MLP neurons of a small language model. Each row is named by its layer, matrix (gate and up: input weights; down: output weights) and neuron, and shows model dimensions 64-159. Each number is 200 + 30 x the weight over its row's rms, rounded and kept within 0 to 999. A neuron's up and down rows have the sign that makes its largest values positive.
Before each neuron's rows, "fires in" lists the words (lower case) most often at its 100 highest values on Wikipedia text that the model never trained on; "fires on" lists the tokens most often at its 100 highest values on Wikipedia text that the model never trained on.

fires in: "official", "office", "polish", "poland", "police", "quinn"
fires on: "offic", "Pol", "Qu", ", ", "pol"
L2.gate419,218,198,212,243,236,225,218,229,233,198,146,219,214,192,190,198,268,204,237,203,219,136,186,209,250,185,187,209,211,234,176,192,228,204,163,205,222,153,161,227,192,186,189,146,162,170,239,145,275,208,184,167,239,250,244,196,173,178,166,163,188,244,229,151,222,225,210,181,166,226,185,261,204,177,198,191,252,243,178,190,166,227,197,192,228,160,207,193,196,123,213,218,222,184,228,210
L2.up419,219,241,191,211,215,250,146,179,243,183,169,304,176,200,196,197,208,229,176,210,255,153,195,209,206,221,207,186,265,191,208,212,228,184,176,203,224,171,149,199,179,204,168,198,126,210,193,121,253,201,194,228,199,191,264,214,226,213,178,193,192,213,221,195,225,178,226,196,192,241,212,211,230,203,230,221,223,189,200,173,129,196,201,218,222,205,156,171,243,166,173,221,176,217,188,156
L2.down419,231,239,175,236,235,298,139,163,229,193,181,282,226,181,182,205,234,225,184,229,229,152,168,202,267,185,203,207,191,189,177,150,228,209,197,196,214,189,144,187,171,157,209,176,195,184,212,136,166,206,195,257,205,161,178,218,174,224,181,183,188,201,224,173,210,190,215,217,119,244,200,181,277,194,214,204,192,172,164,153,228,225,186,211,219,197,194,199,175,219,208,191,185,204,200,170

fires in: "would", "to", "will", "killed", "can"
fires on: "k", "would ", "to ", "will ", "p", "can "
L8.gate191,157,164,214,188,188,196,260,209,223,230,176,243,244,191,158,185,244,238,176,183,182,202,167,261,165,258,211,200,201,241,206,145,222,159,236,222,181,241,129,229,193,202,178,227,195,186,184,148,177,217,187,197,186,203,200,191,188,201,211,169,150,213,211,240,210,205,203,195,184,199,195,170,182,211,193,224,259,126,265,182,170,207,222,173,221,167,187,173,188,193,172,207,197,207,243,163
L8.up191,202,145,204,167,210,100,229,171,193,189,163,179,191,254,188,138,179,204,142,281,189,205,238,204,211,228,190,251,196,160,238,149,248,203,197,208,160,228,180,146,171,213,254,170,235,203,234,215,212,186,222,267,155,171,175,216,206,202,233,235,195,190,188,210,175,179,192,228,240,196,214,188,215,209,212,178,229,213,190,183,143,198,251,238,229,243,199,204,166,188,216,228,245,167,219,169
L8.down191,204,207,205,198,186,185,194,222,206,206,171,182,267,194,211,179,220,195,214,151,99,169,234,222,265,212,173,232,172,191,213,177,197,179,171,175,193,210,180,175,193,197,196,159,229,227,248,173,208,199,221,191,167,162,191,248,193,198,215,166,154,225,182,227,199,182,206,183,204,153,184,249,145,214,183,167,223,174,163,194,180,174,212,226,172,223,205,260,238,231,235,206,217,184,199,157

fires in: "of", "that", "the", "this"
fires on: "of ", "that ", "the ", "ann", "this "
L5.gate436,153,207,218,190,179,211,170,180,190,213,165,248,241,156,218,189,194,171,178,229,212,207,185,212,220,248,151,162,192,167,235,259,197,186,179,154,192,208,220,200,217,108,184,176,198,149,196,271,206,160,152,173,224,172,216,197,266,203,191,172,133,166,261,159,223,200,223,227,184,189,194,211,171,184,195,267,233,177,221,159,199,161,196,155,200,205,179,183,216,193,196,182,260,155,195,231
L5.up436,166,188,175,239,211,180,173,232,175,223,209,211,201,170,187,182,252,206,225,211,245,239,212,196,161,249,176,254,203,144,230,241,223,166,184,257,184,203,210,196,231,152,200,223,218,172,238,231,160,141,217,237,189,160,226,194,217,180,219,196,191,178,179,229,238,173,203,191,196,174,176,192,228,167,121,223,190,151,184,205,210,154,182,197,220,257,244,175,184,155,170,175,223,158,216,240
L5.down436,194,186,186,185,179,264,182,185,195,176,225,214,260,146,235,235,231,156,189,187,174,199,239,169,184,186,196,216,168,135,205,215,228,182,225,205,243,187,215,193,188,191,194,177,191,214,160,189,184,214,159,192,212,180,168,229,201,191,156,196,130,194,193,219,230,148,184,239,212,200,249,224,200,213,197,243,191,218,197,237,217,192,172,242,173,119,156,244,234,176,258,191,210,225,179,201

fires in: "was", "to", "been", "be", "were"
fires on: "was ", "to ", "been ", "be "
L11.gate620,189,208,197,208,211,183,228,234,181,245,179,201,215,213,229,269,183,203,177,225,213,215,242,161,193,169,201,176,224,194,206,209,159,222,189,196,246,155,179,193,240,170,180,233,221,235,252,197,221,222,245,230,215,203,172,209,224,163,161,148,156,174,203,190,220,193,276,226,188,237,189,160,192,216,206,185,177,186,183,148,225,181,155,166,192,224,206,143,225,198,198,227,202,208,206,209
L11.up620,193,231,228,198,157,195,189,214,169,130,261,179,226,231,194,215,177,213,174,206,167,242,214,188,213,248,174,171,217,175,214,228,203,160,215,220,226,180,174,152,158,238,197,232,197,207,261,182,175,166,182,189,160,231,245,185,182,229,248,184,246,175,221,194,210,205,200,189,217,178,205,216,205,199,174,209,207,203,168,179,171,145,178,215,163,172,128,186,174,251,180,185,238,151,207,202
L11.down620,199,111,158,212,209,230,158,224,156,191,213,154,212,175,220,241,216,196,204,195,189,226,228,162,202,184,204,171,201,186,223,174,203,234,230,146,195,173,167,179,217,198,119,183,175,238,223,245,261,233,176,191,221,138,178,206,258,178,148,151,176,192,219,148,187,198,173,196,186,221,188,192,191,230,166,243,226,216,219,183,183,177,196,206,218,188,184,214,187,203,177,212,205,175,210,213

fires in: "to", "can", "despite", "could", "may", "should"
fires on: "to ", "can ", "ite ", "could ", "may ", "ould "
L11.gate496,194,203,180,223,172,231,187,187,211,208,212,178,189,187,197,165,173,238,263,212,179,176,252,248,187,238,232,178,190,255,196,163,219,209,188,162,166,240,167,221,178,186,211,271,173,206,139,171,220,227,246,259,196,155,172,222,195,189,155,165,215,190,243,237,228,215,197,188,234,147,190,204,196,212,207,153,251,216,223,186,197,162,142,159,195,161,226,150,215,176,233,218,215,197,225,137
L11.up496,193,211,227,232,186,211,226,227,173,196,165,191,186,172,171,185,164,219,233,200,187,150,166,211,160,195,167,237,201,208,189,228,219,204,234,223,187,229,209,187,178,142,212,220,191,196,207,221,213,205,184,202,189,188,195,247,127,182,253,178,218,259,169,212,204,164,209,150,259,231,210,251,236,171,162,189,236,145,289,199,178,224,173,161,210,184,215,210,192,178,225,186,204,195,259,158
L11.down496,173,163,197,175,175,199,221,197,217,217,185,205,228,213,214,158,239,156,203,186,182,223,186,257,251,190,250,216,171,215,258,170,203,230,215,197,231,189,200,221,228,218,162,161,228,232,206,160,186,175,165,201,158,221,161,177,224,206,223,188,211,180,190,177,194,179,225,238,155,237,196,212,199,205,207,224,213,128,145,224,254,167,191,173,192,187,200,234,210,229,214,158,225,194,171,202

fires in: "that", "of", "any", "an", "because", "all"
fires on: "that ", "of ", "any ", "an ", "ause "
L8.gate85,215,224,152,256,252,197,195,191,207,221,199,172,234,177,141,154,192,176,220,265,274,171,217,170,206,265,208,190,181,191,192,209,214,226,165,178,227,272,169,220,219,185,159,183,227,185,231,190,203,183,154,189,187,167,222,209,193,261,198,181,206,158,234,185,213,201,160,209,191,191,165,199,178,192,183,199,210,206,191,211,192,167,206,161,227,233,128,197,192,161,203,156,202,157,200,210
L8.up85,164,202,216,221,214,238,247,172,170,184,167,234,204,222,189,186,211,184,184,234,225,185,203,207,203,213,210,222,205,211,262,201,165,216,163,166,203,152,179,232,247,249,216,197,197,182,201,197,186,230,198,226,217,166,238,185,224,227,262,212,246,210,182,218,240,198,225,195,139,150,192,191,179,178,190,225,178,204,165,187,192,158,237,168,155,201,192,186,210,161,198,282,216,248,200,190
L8.down85,209,150,213,201,227,229,198,198,223,140,144,173,177,233,157,200,179,213,192,219,176,227,202,146,199,253,204,153,194,197,239,180,257,204,258,221,225,209,206,182,170,173,112,198,209,227,147,244,177,139,228,202,214,226,174,214,174,206,272,183,193,189,226,225,164,173,209,228,239,177,230,203,225,194,190,215,185,193,155,243,174,206,179,236,247,182,215,228,161,262,238,194,208,144,160,209

fires in: "his", "years", "year", "her", "government", "public"
fires on: "his ", "years ", "mer ", "year ", "er "
L2.gate606,188,218,185,182,174,224,246,204,200,127,191,227,204,227,196,218,160,179,173,232,163,198,213,246,247,252,182,221,197,147,217,256,195,221,142,149,223,188,246,146,169,131,163,255,235,209,164,184,186,216,248,211,176,192,210,172,212,211,190,172,192,171,171,208,225,180,144,173,195,183,205,218,186,183,227,185,146,204,231,166,214,153,210,164,256,164,117,191,215,190,156,204,214,196,165,256
L2.up606,194,215,211,250,201,209,218,194,218,202,238,170,221,215,244,183,236,161,218,222,162,224,201,218,184,213,175,177,210,178,235,197,225,229,252,157,196,163,195,190,133,229,196,204,154,202,205,179,176,218,222,203,208,196,205,152,268,227,172,217,255,175,147,196,204,194,202,206,176,209,188,209,124,200,213,204,154,202,202,187,169,210,248,166,206,195,164,171,158,159,177,218,257,106,193,182
L2.down606,266,204,158,226,160,201,203,191,223,171,180,171,258,215,244,184,189,196,186,157,179,163,203,203,209,237,180,246,183,171,216,156,222,168,209,182,194,222,214,172,173,212,179,174,157,156,200,196,216,215,195,222,233,180,213,275,215,224,211,194,184,213,219,193,228,195,188,228,154,210,224,252,229,215,230,227,200,229,220,193,151,194,187,215,192,187,199,236,172,239,188,194,222,166,212,163

fires in: "at", "with", "by", "jurisdiction", "under", "waters"
fires on: "at ", "at", "with ", "is", "by ", "under "
L9.gate358,161,183,197,170,186,208,220,195,211,245,203,207,229,183,228,218,191,193,272,150,206,200,165,230,227,272,218,217,184,188,211,218,163,179,173,185,209,236,219,217,170,276,189,218,179,206,209,193,201,162,176,210,192,238,197,163,177,185,162,240,207,199,220,170,178,218,211,163,227,175,173,242,139,242,236,151,210,240,190,215,197,177,160,232,254,198,215,198,183,218,177,168,245,195,191,202
L9.up358,193,203,193,166,202,156,220,176,214,212,217,176,212,171,200,165,181,220,222,155,230,184,165,209,182,180,204,183,232,210,196,126,216,165,208,231,248,198,190,168,176,207,183,213,148,203,196,202,234,194,229,199,192,183,216,204,236,177,166,200,206,218,149,283,250,167,220,276,237,212,165,215,250,193,187,258,155,216,188,161,185,210,198,205,154,232,172,155,262,237,193,241,177,198,210,194
L9.down358,177,204,207,177,205,192,232,225,259,223,221,191,233,209,149,238,178,163,245,199,181,183,179,231,198,216,232,169,198,225,181,186,201,173,202,207,174,187,182,165,215,279,181,191,213,192,126,235,241,224,192,198,256,184,173,202,151,237,216,150,159,201,217,185,223,143,233,236,246,166,223,212,165,176,195,142,205,193,224,174,225,260,233,175,187,200,235,224,164,264,166,175,201,251,194,188

fires in: "a", "of", "additional", "to", "total", "some"
fires on: "a ", "of ", "ing ", "tional ", "to ", "es "
L11.gate422,236,207,160,191,190,150,196,185,225,231,205,210,163,195,193,203,167,202,190,278,217,175,247,186,208,225,234,177,181,154,168,184,102,212,144,235,156,284,204,184,197,179,176,210,237,200,195,187,219,232,143,159,220,178,207,201,191,184,224,164,159,206,138,206,218,168,204,167,222,224,216,219,183,219,217,194,211,222,202,232,223,187,163,193,234,186,189,219,194,211,181,131,262,225,176,209
L11.up422,221,203,246,223,172,270,170,199,184,226,181,158,155,205,207,204,203,175,256,217,215,173,210,184,216,196,183,205,224,184,184,148,209,221,187,204,164,206,203,189,263,193,218,231,270,185,202,208,188,196,236,167,175,197,196,198,232,213,221,189,193,210,203,224,200,126,169,166,202,148,181,207,190,208,161,241,253,214,237,172,194,192,204,202,185,155,196,198,156,257,273,193,204,196,223,174
L11.down422,186,173,171,212,197,223,222,234,192,183,249,204,218,228,202,203,279,228,159,188,253,196,204,171,229,184,187,181,214,250,182,201,186,202,183,204,221,171,192,258,205,231,39,211,190,200,232,181,232,186,192,232,140,207,216,151,204,216,194,207,172,231,213,234,249,172,231,201,228,237,214,189,141,171,238,184,187,187,174,222,192,212,216,218,218,188,187,226,219,214,117,180,211,168,218,233

fires in: "with", "used", "using", "by", "after", "included"
fires on: "with ", "used ", "using ", "by ", "after ", "included "
L5.gate604,249,252,236,216,246,190,199,217,225,203,187,226,171,177,186,160,194,241,199,203,229,168,171,180,206,178,132,166,163,213,174,224,212,174,219,213,199,198,191,225,199,199,191,187,186,243,184,189,247,208,162,208,208,222,207,312,213,188,159,203,252,145,227,181,219,172,211,220,229,203,224,237,161,178,211,170,206,218,199,150,227,199,201,218,243,145,183,220,191,172,206,164,213,268,178,192
L5.up604,240,187,183,230,238,197,212,193,213,241,189,212,191,233,202,168,194,196,222,212,160,188,191,182,168,209,200,229,205,191,214,199,201,119,198,175,196,234,235,236,196,253,216,206,195,248,162,265,223,215,173,193,189,238,257,255,185,161,215,153,227,196,170,181,251,215,182,165,204,245,205,211,161,180,207,195,189,211,143,156,279,187,162,193,183,202,249,192,227,208,233,212,221,207,139,223
L5.down604,167,216,270,207,201,215,200,292,154,203,230,219,220,210,255,224,148,216,242,183,254,202,190,142,191,231,162,250,195,236,200,194,241,247,176,172,208,189,254,160,139,161,177,164,229,173,188,188,198,179,216,257,186,168,187,198,221,201,163,178,217,165,179,239,210,201,201,246,210,224,226,199,213,202,209,146,197,154,195,238,165,232,191,210,205,200,195,196,189,242,191,175,191,210,171,114

fires in: "is", "now", "it"
fires on: "is ", "um ", "2", "now ", "It "
L9.gate532,173,222,213,167,153,209,234,232,167,177,190,224,227,242,197,188,186,177,193,238,235,246,199,235,154,198,201,209,236,191,243,239,219,262,190,209,238,132,220,188,164,230,156,193,231,176,187,229,214,222,186,159,206,230,260,179,242,168,201,203,190,180,236,226,209,219,238,196,197,189,190,247,208,264,205,167,202,208,190,163,206,203,137,205,217,175,244,229,235,206,183,230,195,222,198,192
L9.up532,174,207,232,208,158,180,184,238,163,211,194,223,232,197,220,235,221,195,191,188,205,211,214,157,195,251,167,217,173,232,215,199,198,166,225,200,126,190,206,149,200,182,203,210,122,140,185,194,144,176,178,205,183,202,202,178,159,157,212,156,201,207,206,249,218,162,223,192,265,186,192,210,207,190,176,243,159,169,170,185,238,210,218,181,176,160,204,201,172,156,257,223,209,189,227,157
L9.down532,208,224,157,177,206,181,164,238,235,165,180,201,147,190,202,194,215,206,234,191,226,165,205,205,170,150,116,185,232,183,228,152,236,150,192,176,175,160,211,210,272,201,147,224,168,160,183,213,202,157,208,207,220,194,231,231,153,252,225,183,214,224,222,149,202,199,208,208,163,190,192,133,181,195,203,221,139,215,246,196,189,188,203,242,230,154,213,192,196,184,161,197,236,213,189,193

fires in: "at", "de", "la", "of", "du", "on"
fires on: "at ", "de ", "la ", "of ", "u ", "on "
L12.gate154,225,167,225,203,173,158,238,155,193,141,151,157,247,191,127,199,163,200,190,220,153,176,201,222,192,231,194,185,152,205,178,208,219,183,203,234,236,200,181,186,187,190,206,202,160,238,192,186,215,230,193,221,252,154,151,194,167,228,168,216,211,114,188,228,197,171,223,211,256,147,206,217,174,224,162,216,261,146,181,189,149,172,237,176,142,172,200,195,166,235,211,195,212,158,198,154
L12.up154,179,184,189,224,209,189,239,170,206,192,204,245,270,182,250,225,256,206,204,210,151,134,112,170,231,187,223,217,197,191,151,250,152,195,197,185,203,181,233,209,223,211,203,227,254,177,205,165,190,208,143,214,195,159,212,165,151,195,186,205,216,203,182,200,136,230,129,254,137,194,191,219,204,169,192,223,215,186,145,200,153,182,252,222,148,189,256,216,200,206,223,181,250,167,195,195
L12.down154,202,132,172,218,240,227,193,218,220,223,230,179,197,150,213,191,244,194,212,246,207,193,173,199,184,189,210,214,188,239,191,139,178,224,168,188,156,198,160,174,187,201,238,206,235,274,158,214,239,230,237,225,196,226,179,194,154,217,180,140,173,183,258,160,206,177,225,218,221,171,246,199,200,136,170,218,191,193,222,249,162,172,189,230,195,179,156,242,219,199,177,187,221,180,240,247

fires in: "with", "this", "for", "and", "making", "known"
fires on: "with ", "this ", "for ", "and ", "aking "
L4.gate382,188,227,184,211,250,207,135,202,186,214,197,201,159,155,202,199,144,181,212,232,275,192,210,207,159,174,223,225,171,233,211,155,200,203,144,153,175,223,235,252,190,244,271,179,186,255,187,188,170,233,187,212,172,211,188,232,231,179,261,156,216,182,212,210,186,193,267,213,155,230,196,234,188,194,203,185,200,237,200,192,175,206,159,241,196,228,222,155,207,238,145,202,243,175,243,229
L4.up382,251,229,144,193,230,200,195,155,175,194,156,184,260,194,188,193,248,272,215,239,205,198,193,187,230,183,199,229,166,205,200,156,211,202,80,233,186,206,209,210,190,248,179,206,187,198,179,190,197,183,210,169,166,207,190,195,170,212,235,232,206,222,209,163,194,163,244,237,152,231,261,204,148,205,133,208,172,217,187,217,230,193,189,280,210,236,191,201,217,209,212,201,210,222,174,193
L4.down382,211,230,295,184,215,186,205,149,210,205,286,215,180,189,190,176,135,145,229,222,180,188,161,196,190,168,226,179,225,202,234,151,177,223,224,189,160,210,199,255,181,166,205,220,242,179,235,200,238,200,180,199,215,216,190,277,198,161,212,206,181,225,202,201,202,204,192,173,214,156,171,154,225,248,222,175,250,244,219,210,225,201,247,172,168,156,266,198,223,202,181,246,254,223,196,212

fires in: "are", "be", "is", "been"
fires on: "are ", "be ", "is ", "been "
L12.gate128,207,161,193,225,145,162,231,210,227,230,206,146,216,226,178,231,203,205,203,186,166,135,167,215,179,238,146,181,161,219,146,178,206,207,246,172,231,211,193,149,217,176,223,246,230,221,187,243,197,167,212,239,191,213,230,184,222,210,185,240,120,182,221,213,184,154,243,254,242,170,186,182,188,206,258,101,211,217,235,159,236,192,167,179,192,235,230,208,242,200,250,143,189,238,193,243
L12.up128,218,210,251,185,147,230,214,263,171,184,219,213,203,262,173,200,168,182,192,181,218,228,177,183,259,164,168,177,142,177,233,181,215,210,143,196,249,175,176,185,144,176,194,157,204,213,217,251,205,212,213,258,218,211,191,175,173,192,187,150,187,206,227,148,218,174,215,213,254,255,261,207,207,214,225,174,186,200,164,174,186,142,211,183,211,186,224,154,220,175,176,193,178,198,225,160
L12.down128,206,231,167,209,235,185,202,160,210,178,137,213,206,235,195,226,161,230,203,187,100,203,218,127,189,228,179,224,237,192,232,209,169,195,195,220,248,216,253,217,238,203,153,228,213,212,193,218,234,229,143,230,201,196,182,225,185,183,216,203,169,200,168,229,248,238,204,176,193,170,166,185,194,185,188,166,195,227,171,216,215,182,169,238,199,188,226,190,192,235,249,140,236,187,208,241

fires in: "at", "on", "of", "for"
fires on: "at ", "on ", "of ", "for "
L11.gate29,183,137,211,162,237,193,215,210,214,225,206,224,257,185,198,217,187,193,195,226,206,180,191,182,176,178,228,173,177,248,212,191,187,259,188,173,214,184,163,207,201,233,181,248,205,214,199,231,230,180,181,208,194,182,161,142,202,238,165,150,187,204,215,214,171,159,217,207,241,161,183,201,184,189,220,273,256,161,228,222,207,142,211,221,158,173,185,237,263,245,195,170,276,205,148,175
L11.up29,189,209,231,196,228,233,273,174,209,201,204,186,197,166,176,207,231,182,238,228,193,172,219,169,175,190,201,246,127,241,221,178,178,187,122,246,193,229,174,230,202,201,206,164,290,209,188,155,192,169,185,184,194,230,187,234,223,216,191,179,190,145,221,179,262,214,237,217,150,133,229,234,223,218,150,171,250,188,175,234,189,230,193,152,234,198,252,184,192,219,172,210,184,215,200,205
L11.down29,201,152,238,229,183,183,208,147,241,199,159,197,259,175,233,197,219,160,175,191,234,164,239,173,231,175,174,203,143,225,200,176,207,215,217,212,190,216,207,140,234,163,173,202,185,185,185,193,248,166,175,209,236,168,132,245,144,154,142,143,184,187,259,224,202,223,210,203,232,176,253,202,211,229,246,147,265,199,218,205,218,203,216,191,183,206,168,233,233,181,193,181,248,193,214,163

fires in: "of", "intelligence", "is", "21"
fires on: "of ", "ell", "ro", "is ", "r"
L8.gate283,217,150,206,240,207,201,208,250,269,172,274,199,164,177,171,222,160,185,142,215,154,246,157,239,196,213,203,126,197,197,203,192,216,209,207,194,214,234,214,188,183,228,221,244,202,190,237,181,171,202,164,199,255,152,183,130,213,240,162,173,151,179,219,149,162,147,219,250,222,184,193,148,177,246,168,178,180,188,198,185,167,173,205,153,199,212,174,238,186,228,245,237,213,224,208,166
L8.up283,125,171,226,206,184,129,185,216,174,206,198,170,214,178,134,215,216,238,219,244,255,141,213,160,244,192,146,200,192,219,268,157,214,225,206,236,139,177,187,166,157,190,205,192,190,227,216,188,253,234,189,171,201,214,216,219,184,196,226,192,180,150,208,210,224,230,199,183,204,205,179,204,205,213,134,162,183,177,190,192,203,235,192,221,148,210,191,229,151,147,253,193,216,254,183,256
L8.down283,253,177,215,199,197,116,202,209,191,172,150,241,210,212,176,241,252,217,216,211,233,146,198,192,241,198,197,231,201,199,214,215,210,151,194,208,277,220,216,187,239,193,145,161,198,194,113,149,201,208,168,159,185,273,203,202,186,189,182,237,185,221,220,242,209,201,188,233,206,161,201,228,230,250,212,212,265,169,148,183,206,193,145,224,203,227,168,177,198,167,221,210,188,190,212,189

fires in: "with", "and", "colorado"
fires on: "with ", "and ", "ad", "ov"
L8.gate20,232,174,238,194,208,206,189,228,191,216,210,194,216,195,253,146,191,216,189,246,246,218,212,200,164,234,183,239,191,148,180,216,203,228,182,181,212,185,199,197,230,191,172,242,178,243,184,172,160,219,246,186,202,134,200,194,190,213,236,229,208,187,176,194,248,197,195,212,234,207,219,219,148,146,185,197,256,239,149,207,217,198,138,231,255,215,217,197,168,197,175,196,278,167,172,142
L8.up20,162,209,160,186,238,173,230,203,224,186,197,206,191,211,199,153,187,208,257,225,253,208,200,163,219,227,153,170,144,262,194,181,199,226,200,153,190,177,240,204,189,228,198,249,210,192,141,158,193,184,118,205,214,222,199,250,252,224,196,193,178,152,118,265,172,177,202,215,206,224,182,199,165,171,161,198,191,224,184,203,183,235,189,254,213,263,194,242,208,197,187,175,233,232,198,186
L8.down20,193,200,214,241,163,210,198,216,173,189,162,263,203,196,194,251,238,237,164,211,207,161,279,159,206,189,280,228,124,199,185,156,185,196,188,237,200,175,234,161,196,241,162,202,236,204,182,181,202,230,214,217,253,248,188,197,184,207,181,215,222,214,245,176,216,181,234,273,190,181,205,247,195,214,221,172,223,169,228,214,178,193,190,251,188,168,225,139,195,182,180,236,178,211,168,237

fires in: "21", "1", "subsequently", "23rd", "subsequent"
fires on: "sub", "1", "21", "20", "19", "23"
L4.gate631,147,176,201,227,192,208,232,164,192,165,132,174,208,218,245,254,166,184,199,233,124,198,223,227,173,217,167,215,220,152,189,183,260,188,216,198,233,277,228,192,190,208,169,150,232,191,257,214,185,226,168,146,176,177,197,234,248,150,199,192,214,178,186,184,205,222,226,129,192,187,186,183,260,210,214,187,220,208,173,188,215,137,221,221,213,249,189,206,213,193,236,185,228,176,200,221
L4.up631,231,224,148,187,250,169,244,176,185,184,156,209,224,262,212,181,191,234,249,174,200,220,210,218,191,159,166,195,229,125,206,173,258,228,169,226,229,210,176,171,214,172,192,154,188,193,284,283,207,184,147,190,189,233,183,206,173,154,213,215,226,245,194,184,195,190,192,198,193,189,195,212,217,209,206,195,200,218,206,213,258,230,235,213,175,223,218,180,205,216,218,233,192,180,206,258
L4.down631,155,241,194,163,131,249,221,214,239,208,130,180,158,184,200,236,200,153,193,200,178,226,231,187,179,192,221,229,214,181,181,198,224,242,207,204,212,187,165,203,191,172,161,251,188,204,200,193,190,207,209,245,226,180,138,245,208,179,183,192,235,146,206,199,227,213,199,205,204,197,168,156,196,213,175,201,195,206,212,223,200,204,151,258,255,148,247,189,195,250,229,219,218,153,187,204

fires in: "of", "de", "du", "di", "la"
fires on: "of ", "de ", "u ", "e ", "di ", "la "
L8.gate69,203,204,166,222,226,159,197,241,220,228,221,188,219,201,204,212,208,152,176,192,182,216,185,240,196,226,169,225,216,205,194,221,255,237,166,191,203,214,235,170,229,253,264,188,177,190,168,208,207,204,226,234,259,154,145,229,212,200,182,222,163,143,199,198,170,142,191,215,233,209,137,221,249,237,213,185,216,216,142,218,184,225,214,175,179,192,226,225,229,189,203,231,222,193,188,219
L8.up69,225,183,166,240,241,183,242,223,217,217,252,231,221,171,187,149,221,205,171,219,218,212,209,140,216,219,194,195,179,214,172,205,228,180,197,183,261,169,224,202,198,147,255,234,221,167,232,211,225,178,182,209,216,202,209,181,236,244,184,152,174,185,186,209,233,159,193,202,180,215,171,180,216,192,202,183,255,195,192,240,165,205,157,178,164,189,194,210,207,228,149,173,208,200,257,154
L8.down69,187,205,164,223,214,214,200,207,211,145,167,148,237,189,199,208,216,234,174,215,161,165,230,179,200,198,172,160,200,174,136,198,207,172,166,172,202,201,202,226,203,192,223,223,236,245,233,261,195,186,184,199,219,241,210,187,228,186,131,181,193,169,205,152,211,237,211,175,184,230,219,237,129,235,174,215,183,209,229,197,168,200,198,232,178,195,231,200,190,228,244,258,216,200,165,189

fires in: "for", "of", "to", "at"
fires on: "for ", "of ", "to ", "at "
L9.gate76,203,213,210,197,195,204,226,127,231,211,220,176,170,187,186,183,251,208,178,264,254,203,232,220,201,197,184,158,166,209,227,194,170,172,226,231,158,205,165,169,132,149,191,158,196,200,169,197,168,199,151,231,184,149,196,242,201,211,232,257,184,203,165,228,248,207,201,216,187,232,211,230,161,248,206,141,204,150,155,200,199,231,203,203,204,218,214,237,203,168,206,200,200,201,212,139
L9.up76,188,204,264,210,142,190,221,199,214,179,152,258,217,210,183,166,237,123,190,216,222,167,199,183,174,211,185,181,225,194,217,200,226,177,226,246,217,221,193,188,196,173,184,202,231,200,243,162,233,155,245,193,191,171,206,154,245,146,206,218,158,188,223,125,197,224,190,232,265,241,175,218,236,161,172,162,159,112,222,210,176,139,178,237,172,172,204,189,211,225,185,177,197,246,205,164
L9.down76,216,218,183,201,178,214,149,236,207,179,212,193,200,213,198,175,257,211,161,260,212,248,244,242,206,203,178,230,279,178,233,206,191,203,165,197,189,189,204,200,217,221,216,178,266,213,187,238,238,138,230,177,205,189,175,175,178,153,212,154,259,160,150,191,221,180,195,168,192,204,202,166,203,203,248,207,206,231,188,179,241,196,208,150,268,228,214,158,157,208,250,200,230,183,180,196

fires in: "at", "of"
fires on: "at ", "ak", "of ", "ap"
L8.gate430,222,161,237,197,215,217,182,164,210,171,242,160,169,146,208,155,194,239,207,219,193,232,172,203,198,235,186,147,224,211,245,205,240,192,185,123,207,185,223,211,182,226,204,202,197,191,186,171,197,191,199,162,175,250,240,185,195,203,156,219,140,202,176,190,228,241,221,210,196,206,211,216,151,227,189,194,208,181,239,265,207,195,223,236,146,192,263,186,172,237,183,234,175,210,201,189
L8.up430,162,190,239,171,194,266,226,214,203,190,195,140,228,148,207,209,224,237,203,241,276,217,245,179,179,178,145,161,230,167,205,211,230,162,189,220,201,172,181,211,166,229,212,256,241,244,138,177,219,197,267,205,178,193,214,206,218,147,142,162,175,178,230,227,207,182,245,207,179,187,248,232,213,208,251,184,206,220,187,158,250,197,164,246,166,221,200,250,157,230,177,194,210,220,203,203
L8.down430,168,191,208,213,204,199,228,183,187,236,173,190,242,221,229,235,240,179,258,173,199,190,203,165,190,210,199,192,127,233,245,183,166,209,168,255,208,211,200,226,229,186,226,183,193,173,187,220,213,231,180,223,189,147,235,170,200,236,166,186,197,193,262,237,228,190,186,157,224,113,184,192,213,195,168,164,176,215,169,203,185,219,232,142,195,246,248,216,168,206,133,227,127,222,190,146